Weights of a small transformer language model: 38.3M parameters, biases.
MLP neurons of a small language model. Each row is named by its layer, matrix (up: input weights) and neuron, and shows model dimensions 64-319. Each number is 500 + 40 x the weight over its row's rms, rounded and kept within 0 to 999. Numbers have three digits each.
After each neuron's rows, "fires in" lists the words (lower case) most often at its 100 highest values on Wikipedia text that the model never trained on.

L5.up584:498483465495448466510534451567493553526474424535431480531505492533521525471415454511525459531533483505521488474558441457464502403535531501510491498578520482434508498532505498539499490521488481456501450475458456487473510505487450502535505564495499520436569554523546452431471522438548529506512566496522507484448472530479569445497496503484592424501424508493563453547574599455506538483488520443571457434506479487545468466455499516461469512454520523449485560473477504530545527464547507448489548490542468519474542518496552464527532424469587436509497499539559439435483470451484407486527479506552479542454532575476541470533490546538504567494497457521503467503521553489482437519556449530501483538565502569489476498540464510504434542508495493569521492391505484497510476503476465
fires in: "as"

L3.up1434:469575506531532456567448485491473502505467476581520455563472527482507572353490500467535508494537529486580499430445549580560588487487394496505491506520554487496546490506409484515487464503497527556515543498531487439531528417528512531485485511532500546489497557491506537525470441487560553476438491456462476500467547475487501501485471543536551550502484588496469505494507467550538545524506489531489447519456446512517559445463513515522478486563543538551522478488396515582534533465513550439494463489450511481416504449505489489570464518449558576486449490458463485498469506459510565486558508529590527452497467488614533558479453523513573515487527472505507544540488509486507512469433515461473487421476520527456471534439488500568468458455514482463573555478522464454482514479472493
fires in: "the", "all", "of", "year", "famicom"

L3.up116:539494511508566448514519474574448481485521485480515509488506494550474521537514521479540461463506539457441483458460466476490473450522588531454558425512512499494535477474490531475492513572462420526395460503555455473458564533548491509489468428532501458548481502618509467487455532574514556536541531470510388569490478475509543512543538518512504466477500507445575491473535447511494532506508517432594439486528543545475493501507526527498492523504512507497459553491520514453481505537456505587529482555551449406462515529583527444413532482512520479540557499485472450471479487495457517497522525484528510525446503582429455519549473532494556505423525484575555518487526525473493595538596558544453528459500493471383489500585525500524460546478478490571459531464513523533462528530517497
fires in: "as"

L5.up165:433572464531586475481485492544530469477517546492455459449482483506476557469549485442530478522444521466518460539406514521525541448530492499515515497529531527524510526513542490453476504503564468570496578478510457505562497471505442492474536537551531513513524445482496461497492501489494586449484467432458497526575480455477469503475509464480424533468487430464551457458532449459449560552491488475539434469494497574601455493433451501527419516453472485529513451552469469520538528515518466422506529475491475493524473471519545511517478558580510580488503483477572498450511501520509518464555458480509562519569506497526591462449477561509534504541496585553462491522460481501541518456495421587539477464542530523479500501511478524525473499471485489466487514448450542510456524525492468
fires in: "the", "these", "of", "many", "s"

L5.up1706:511593476492472520483485458545528540408506501429466509532519475513495462469491517501572471489480494518512494443507500565504469477458532513500462519466541531492544505460505519454509520533536493510470481564458482512464475548478451516468474491533489507556563435580552564508427466458460525506508548512494479504486558517523504521518561465454501472484514492536498505522528483474452515508488501492491481485520539510544573523441535544490504552488525466466449451585476567492469563533491505503508437490543453468533491497439520484487491427562512413491418551471547597545502523493535462503521530439573512462486552487497454574427491524462527514540503491490519443500444507502513545497556525503512558572516475466535478478523468547529488458439450504458472563564502515471451486514552443
fires in: "which", "and", "that"

L2.up683:542562514513532495565537481499474517496512509576485519499500439492469448536450508517484481499412469496454599482537458466457486520428498545502569467521518472558459507542488509505470473528545536489498473482544465578507434501453516474537502416453473485582463460489493480515397549493456546560548553508444401481431450513477489495466556503536446534486508508515501447459544500427519552489504414480513533426549445497488515596485510536490391459508454518494551396570502514446475444456484492500541578452556444511508511460476596508534502531520575535458460501526460566502518446495558544468498477516531501512544519544560470494510469480449517488529523467519543518534542525506428523455537486508518504445464490421505469458534467466518560457483428546462488514493565574550408472510447526
fires in: "it", "we", "who", "there", "i", "they"

L5.up1078:507585440501493564503518563488423518539476476500506496474491523473443473470497491522478471550487540510536452526521509592473553477504445507529475452515501494451532495490504484503515462497592530497475531528591532532563540523593516572554484513496499477477596557469501500489567456449547542498598519460430520496541530487513422534487475471484487548433474476462528502535519515452545472483547490469501458473498519505577475456443467513431503468451582487513510546472477486490445498528467523524566534484480483517501483505552498495455460479416477547470450522543489491517502515515475564478461491522529492519489508444533421488481469526490525487515531427539528419476522594529504474521458502418525447479514524456545504557507531485555572424464464547499512482453505519559511482457513521
fires in: "an"

L2.up210:542613547469507479531453441500504510557505531488486429464466491537543511512468497429500503459417492516526480413466473549525471581538505578450471513489621520523519459523466506500562447533553534534550523501494423458492483466548539523525492524455480498522471520474523440563527505506416543452444520526505561425564529480436524437422460536504555542436582512501470499459529534481516474468452411502552432519514516436487509481466479492519503540499510503366482490521464473532532477474502555486464494435497401621570475436517521469525539522484504512432530511455428515489487452557478450486508503507533537462559541547512491426422572570470502601511485487489515481569497529521532430553566519466461453499524590484486495459531485487480491419499517487455478499565491475523570475454544557
fires in: "of", "least", "time", "critical"

L5.up400:494495509460450512461514405532617543521450512502478537493458502514522471426504469520517489465528480445511561503497498488492471541571538499494498441545484624440475529492443513457515477453522490495591478570577478460452507526472538526572508539458522514547507510459471566513362478518560538487556605489562482482478463451520526495504568503523435442504524464501489543570460532449531507439481458555482428498471521536481532439487525480554502467524486480476475478551520494522426531548443527536436553469540495534543521502498531425503491613506509418504453446527553502497479539560494496487495428542560513568450467475564480521452470538508498557534492538546563438517558495481531589502488508529424498534529504531543478474506521532541470494582474421539521462543457485562452550451505464
fires in: "that", "which", "it", "what", "who", "she"

L5.up450:508497441447386483541529521472472513501454432486526496500511539592522506439492566545469473456516483485574460529463513544484544549527479511497529495590527561490508483543412460494492448514537499500454537478505519500489548431541451510532503518476550499496514515557534431540503470530484493489552505430494549544540481516480521430430467556458512591454513478447483526493536503479512496483589440496462438427562485551523459479506562567500548510513532470460536492513516488541487462490518582489549576500537583560487496502532453472556452501462476537429453456553504498479537567440475497524485474482501544565525515474509518507450512510564559475529512506564580559507527483531496520530498538532549523508471427403468542554481518465517529550567546475496538493520553441530480441440529463
fires in: "an", "canada"